{"num_hidden_layers": 10, "norm": "rmsnorm", "norm_place": "out", "norm_eps": 1e-05, "tie_word_embeddings": false, "parallel_block": false, "init_std_qkv": 0.0265, "init_std_o": 0.00592, "init_std_up": 0.0265, "optimizer": "muon_variant", "max_grad_norm": 1.0, "final_lr_fraction": 0.0, "max_steps": 6742}
MLP neurons of a small language model. Each row is named by its layer, matrix (gate and up: input weights) and neuron, and shows model dimensions 0-255. Each number is 500 + 25 x the weight over its row's rms, rounded and kept within 0 to 999. Numbers have three digits each. A neuron's up and down rows have the sign that makes its largest values positive.
After each neuron's rows, "fires in" lists the words (lower case) most often at its 100 highest values on Wikipedia text that the model never trained on. A number after a token or word is its count.

L2.gate554:536486506492468467512484531524476482491547485474500481459476477507533522512539478482465504473447482514495508488467516488473467525478514505547504525489519516483517514510538543506451505568466506496519505500485481444493502474511503470507455508512487460504517457519525500491521498499552512502473474495479515502550519549511499507537498524541515514517514483518479479511468466465520485503503532472514476505556500485539494500462494485524442486539508479494489472494476460521472455469504468522509486473539505481519550479469496513492509471487474495510494487505481484504504532456510488524532492439470450495553481497467511478517499469493542502523485463478513475529489485477512514512446491492497523524498501500478466490510502481507450491549483536539490484467481469516500488508504432
L2.up554:510475466477493495505500529507485542493501510484494459513548531511488498511496510490492520516477524538521489481514546495513503484529519476511500467516523437444555443501513514517473449492490512570465468497536499526527471504524516457501550529492449505476510515499538474449497481517535499557501451490524448465498483486473544488531468534507456512491501507513479501498522545518531501478504514493516514468501517471501473478479505492520547471515483502457507530475480515512516518513533494490487488503522494494517531503540513471512550539507501476495500503516499492462499496465464498466537498505456525554490464477496469524547525517507512496522446519529481518532495478465491463511499523497544505518555461474500475481507517490509508489518494476485505518496481474496543521499539510
fires in: "from" 57, "in" 26

L5.gate226:515503454491495433486494453454490501511471484508502514490533504544483548515514475530521517493504512513523534503518527470503508533514515492516488474468478524529543503511474490502513500518515529510488531486460495487497508518472489479484513488481513513501485486482484530517498471457534518478513488484542508481546459500460466471500518518476495516488497450492513497544452497470467505481520524487557484484464510544545502496523531511501542522488510509522490481508480466487515439469525532509540521497514496505428480534520524468530467496515529573517538524507525510553486502495496508482440544489483510516505500500520473501520495505465512488473503497520568484512498508479518466492535469465543533497493486472460448463517496531482479489501512500475543513495510489535513546505475483
L5.up226:513503505472494504501492520490505500485465509453471480492474519527505508567528505452512514512543453499512537493452559504474489503481540508490509482532484449472473519513480528518489465493504527493500518535536452516526497525486455504506513480479513482478527519490493470520507432532498518456505489506483523469536518497476525492534483495491499464502545474521528468468568454487518494493473547500539503508516496444505463484496544504547513497527544477505534483453498548529478509503465482496485519493535499468470518521471495527486485569465535467508506551503505513516535506507456455498485460492498546498502486496524493490483537534482513470524489504495479552505490466470474472476470485503502508515473479474491484466500494510507518525509490475509477491478515483477518513495476493
fires in: "was" 50, "been" 15, "is" 13, "were" 6, "are" 5

L2.gate194:526524440538534435497504485549478492499476469530504482500511489499481509503545480536493506461523466521462485455494507549502506513515490499522474519517483480494512516512508500489533484558505498490501508528521480488471494465521510469514467499510467535453492501527526511469521507437481493507483513523536479508549464525541492510490478467483519516512484437470498543505492512533523524511491470493510513491515523498517547520522518513514476527468504483490525541454506506475494505513516518539493505459532507456517503496536476490498426481483500442474492514456515487506493497433481506492513493477521491487465504492499490490560482508518490502551500459488497519467515492477491510465533473458472486495452493515525527489498458499466450518553505517525514460518522508511506536492516491
L2.up194:517524464542491527528497475506465480535509452478499511506513529474494480485531482528479483523460469461477505486484531509485489523493484469511508471522464542494506518505461513502576499523513511475504527474531491561527471510490489518478482492494515490528490514498501510549493532498474483537473499489521526509461495538533529491503470515489434505423500505510525547538508526480502494476499444549437464480479472498526512527501540508434481473512485531503490536522525502506517523490463492495465521482504510514519498488499527497545493489488528507486502481496474459480558482476503513498491475513498473469482485504501491475560482483481491491513491505545489490517525526513484505504526479518480457517534467503539525469501475489509465500564501528488501541466495498503542467494494462
fires in: "his" 29, "her" 25, "my" 8, "your" 7, "hervör" 5, "herminie" 5

L5.gate303:515530451500465470492556491522496461470484491493533508474488491520519541505508482518505464512536484564447496496542517464498516507504476519501489470486531481488491494486545513533501500501519494512500489488548498507517493527494525471544496512505502513519534497533467534462485500548554497469508482473506511501499557537510511495506497487501517491490544533483492493491498528449489472505515497485495500510514495539496501487464540542517492440527494498508520506512565492488482531477530511530491491498525468492525565481514514530510549502505475471469491488544542496503485534532489489490502497492452485537492521527545507522513515475516497491516477499525526476483504487521520478510476477498554490520522521455504453496480559525504505518532455505560534497517489514520538568488453514
L5.up303:566488462525488484466501504526492482531480522484511446484475490475520493513477527466505495488508454494507471488481530455458520492474468543484513494508482491524482529521498500540493507505529485494484500519526481498521480473518462526530469517520470470452525512419526470506451511475497515506474459502455532435493533507487491465518465508428483518501481473496518504509530459491495530467530506514468527514535505559510528506490509491494539505511483503488527504479494517447493504510494495535482473494494444516522509469510499497522527513472552475498505507495543511508469505515485508461531513537480492472545513507551516464506497514485514507521535494517515506510482512488426511493481482493491474562520542468523490486482501465514541496504491495499531480498491481510536504513454477
fires in: "on" 31, "in" 23, "of" 21, "from" 12, "for" 8, "to" 4

L2.gate32:584492474521459510487459496524472501490491480565517467550529514533482478465513520517543461509529482503529490475484466464505493507470487496515513516461516488434502503437497500535497508483499492489490506492461471489487476497495515475531504473489481486526511522457515506526491516536551531511527495485492493483503454529490452464486508508469508521489519494480497490534459501469524443469500496500522532525493532503524489508521479496519455505478474528483453472467511533445478526524536517500482481525466519548501516510518479515543506487495523505491485509510509475453483491481491480466474501480490496515497497495537488540499465470452523484454548534482499475479496528568494469514521487537517497526495478538504517530503537507474490524486535496525498479523498537511485486504517465
L2.up32:493486495531529514485539525497429509479490478438495435482490502499474490506525525522517527496539488523447530502463480517487468445509521503496454482517519463507501527516498466529508506512529482480483517521473482495486475489541482530489527510507518524496528438461527485493492503482515545482484493461486503502486483512526504467520468482499481486493470474493508463489480495495481523541519462499489502475509530486505527498469538542488564507524519468469555437470478561549530488534469478566500494516489487480468501489446455495466548515521481509493530524548526507517533533485484469469518482521474499513474517488533500473508522455497502502507488476509489501479476541499477472495495506509500465522491524503498517506493457527510498467482516523501485463503539502514478522494498491
fires in: "to" 45, "do" 11, "tongue" 5, "did" 4

L5.gate116:508472445488504482500469541502497514469518496485488486490510513525512485513481498484519474524456488534512575463494508453472487484473463529512484489500502501418498518509530481484511496507531526480494508446541488467480492487476488500483462504511514512516504540459516510491517487480519524480463472447565499477546480464491539478494523483486491494490469552502525502485491498508512518517472510535477512453478486499516454517497498517511514520490519513487454440448511521495521486465531529467484500550495540498501498545449507503483490481502486539483508493456521516514525515486478504507517530469509502510513539483507454525555504514517467533504504534482472479480521534509468486516505486531502436465510509519488469499490497456552509501547497492476520482465473546502481514482502509
L5.up116:483494462482533504479508506495512456484495526493529498500503498489496533525553515479573516504513489504514508488495511502471503468515462503466530480469498471507500511527534514504462467559455518493484509510484503519573498501494430492500479501482477518551536485429515447517539482491490497540504506514517515504499476509492448480425492536509518507462491510465463490545491487511501545513495522496472517536540519499487489455487480489525461507476498478505468492445493479494513520512463506525481518458483498484499522480509491492509489543534477499490503520480507490509475485498498533509499503489510485476465504500503478499462493461473459448521541516453459487489464470477484470549499526475485492496491561493493509524505468523510453499521505506521534463450538510519524513509502503
fires in: "is" 45, "was" 24, "be" 10, "are" 5, "now" 4

L2.gate221:543513484511493518450477491485501476483466493538537473560512506465474491490516498428471485480515506516468489482466476510519516508531516491510531483514522508505553509466487480464488543468487525473463495539529499462467512486512467492497490497524504491490471492495524462479478515481526517515437464450483525534471485526517507471510489495502459495518507516480495492537509487497535473515505530517552482498484497497554510528485468501482465515542489487523466509437501456494485482489530488494503445435492484509551476459548500509518494492500560511514475508522499527470499489462524488548499549480493509499553512513483528478510465484483549487537520514506478474479479490533511480517479490467509546507478512496466521525511500456541498517478514525529504521491512485517534494498499511
L2.up221:531496524476503523493478468513474476481459481511519481506509501524511502464534534431510464490517514489480531485514538514542546515525517495519479487538479494463516505511475496465448497512507509475506526529489481529542496497490476470505535470517494501510477528548500495491448490507517475508525489489507502524478538470485512516532520506550478532476484496508524482522475521537536496493497515496548545488535492475516536475483499451465448482481501480558481504503498447511541501502498528509537530451479483507535512478536542512474521512526522522473522469519470498500534470496581485471496514468482546499520472500515494469478452526489517485562475499482473471494507456522488490506487494465484485496535515529488509504533485505466494508484520439494542467477505482479495510509489526
fires in: "played" 19, "performed" 14, "worked" 10, "playing" 9

L2.gate549:518505514512458471482523462505528526535487511506516530493436478503529470490470495470493520494512536502469446513496457486490507518519468511508519463540485496448524467480486501494513471544522513507468475558525555468473511503485498527509492466498479497484518509478538517491533528470496515517532486491470491500517508496516511523556490513561515521491543498497464462495505476489502500492506522476507513526527487507495531510514493505504463423538469503526511504493509510514482509536521497488526509483497482467546542486503515520517471467546483488557486506510494511483484513513505478507478494467546522500473537503504561466485427496513490527463487462478459524474503490497496483531486470522519485478523481457506489485493519488492498453493470452505491446488528473521483534447462513
L2.up549:491488513512462505502519549465487517528520448457507563514521476499517475497499479499489532562509503521522474506480505474511546478501529500489514516539501534489466463498506500512508521511512526506491548485552527487508474536431506543474506484479521503507514474499534493493506518492513508502485513528507507478497510472490506517520457509490450526497478483469506491532469444562519502514494547508533491507511510503499509464462497500505454499536475506490527537464500478510501484509522463487515471470517528522532472480457532536502491480482485530533498423496497477460508467470498485493496480447562483511486538517506503476510479518485467506533505539539482531490496546470487535488485535481520459527526505479549508481482531525544492509527515472489504497541479493531502494456511491
fires in: "at" 23, "of" 13, "38" 8, "from" 7, "for" 5, "left" 4

L2.gate108:491491461504476497511481513507474496525507531540500501532507523481506529504478522516498459525507481478514487510476513508468522512540513477510520470494488523529481542485500490511515493496497505449487523457525480529472512483489517492462491493434509507506527450450458516508547504467479503454557500508517519499467500491536491543521488502482532499491489494496474488470516492462460481482513482469511491493482500534525506532482495526529489535518473525540535501500473505449522494545486514496484495508503461506460505506493514492476531511475490484474456509512510476493516537480520502494468538529488542499505491576480465526509506496564448490524528509498530500493486489445498527475524489487509491491527488495494533489534461502468494481501466415417508504516459511511505433476507519
L2.up108:488486471500502482505529526524479487486511499508537526559481537460500547510425499478498501536525480467498494504489509494525499530521485464505530512461487479472454499484496474505511475507514497464496511531462491520499521504526532508495503530452493498512520430455428486512489470527485500461509519507546531553508525511530511496533483515533507476454486494492528505497472479494497470467484514477517519513436513522504505511469505513539509511524484520556519537492518546448538543530471493487487553517522502532502515497482514495515521520466495511507489464483491506503499535506493497511446521505469539520521495493469487507539495499526474481475472514488493531518491484501496526505516452478503532471539482494514526494512484535465497445528475457513484509539524496519517435528478522
fires in: "0" 84

L2.gate363:468530502484492421468535479492502458512487498514486499557533536463481503540526471521452496514486483490494509494503565484544501491466471507468514557457529521527479503470481493520490485560488507486467503492480485536524515535478481516449506475509492531522497462470457492499486524473513494477500468497497469487504499483492526434495485488453549496499440526531483522490498491508480485533497460487499496500449516470504534513522485542526484450500474510529485534510499475462535508491460505481527460516488508523495507515470552494489495503481567513515515503489518502524484484501513512515515503489482502526500522519490521508520484492498512489498513489514489532466536549478533509470509499540499468526498524499481527526542486504538494511462477549495541556543511504494480507504498492
L2.up363:518479498497521485480486505517513471500538508527490511533549520460487525514506446499491496520507508503498514484481525497527507493472475505455524562498466498518495525483475529525511481531511494455526485491493502549502504481470509501452487512462523526499506475468474463489469495515527492477507463499500482495462511502489495470523504487486554496519439541566481533499514468467485490512519492475510512529479510485493480527491496511519479491486469523516495521476481455498494525479467469500539494493464492477456491514455524495503464491468548500488483492460520494520463549521516486529509533487458516498473503520486523513538466548499496524484493483526519525512525529482563494452531500545507484564508508548528507522549459541517523527499448494500532564535488535496490499463505502
fires in: "1" 38, "0" 34

L7.gate366:516485461535501464545471470524461508528488488548527516497514514534491492492541529503468522475523500532495534496546503495529497482511489510495458489529523523461487501500485478528526514466506478465475507493497499529511479504530510508542499528543525513491505505506496551485465509506502524532476528458464500487524508519503522442480486516450489470462471495463493483517491466528495529479563480488444551506469466548549508496490494520461468485504496495521485508516495509510517479505493459503479513524474491452498475516512488486471503483521491488512456548525498512454516470479490479529492470430509508511529523492491533484503522495478479514575518503517474517462526462472512506446514462507500501513483526486451509499468510483474463500505555473539480503477468502463498510497519518
L7.up366:498551481516516531547513514521498533522489552477504486496528485467489511454474502545471550504506477525503489527536525507470492507537510542475501500538505530518501468478471499497550482449510477472498521518513541521547482506438481487509536524474522457495514479531503535463492510500509529525499447492506549492497498535511484449494494475496530484523479444505467516487483521515526491512482481474479493494484439486547504507457470475516499499462486527490501521465508495481479485484496525503474443507548462486477487498474498504450510458521504495486450487514511487501477519478519483487474503477479493545519561490512534478521512513474547520492512499471479520499512492485511513445521473504534461516480499489550467541510472465491515513511482478488525507499505505526550493482534520
fires in: "s" 32, "his" 30, "her" 16, "whose" 4

L7.gate294:539545491463536511493533520508491492492528515490457505500516502539507506492494544500468476489508473507469491485538526515536525529460499513507490537461582525484542480535552465494538510487489464517472527470516530542487463490485503501484454493509520519525470478501494467473465468476505509485473453515491528504521500498513479536455479475534465511482515457484528473511463509472498492532534484523494532519541526501464505530484483488546500485481473459562484503500506492485464533490492491460522480483526482458546470493505509547508487484525476524484459517475510442516535493528487534471530549475477490555523535516514481505522491499481469509500445522515481492496501498501522528496489527501497487529533497509492468481494482512533476512499501521461527476498472521530477476508499492
L7.up294:486542508481473471527504500473493532511481521504483529560540508519494511526499496544494534468535485529540518490502526482512500523461515484504522476519443472478517518557502513539523510470483487516489477495526507489535451436485496487503509464508487516466576483505517479507466499500507534461454490512514514503453470507475500478503515501497462540507445507519512522574471515509521483480504516513539537529488505498501496476476493511479488517458517476463502513496519499492434498510492504523522499462489506544492485518493466529533518490529535514524514499511501448577498519458537518529488451496464495529514508521501503484514453506510504533494447519499497501540495495507511510492467477541513470503469529500493468488465508486497496510534475473495539460512511517526490512490533525
fires in: "after" 23, "during" 16, "for" 10, "by" 8, "spent" 4, "from" 4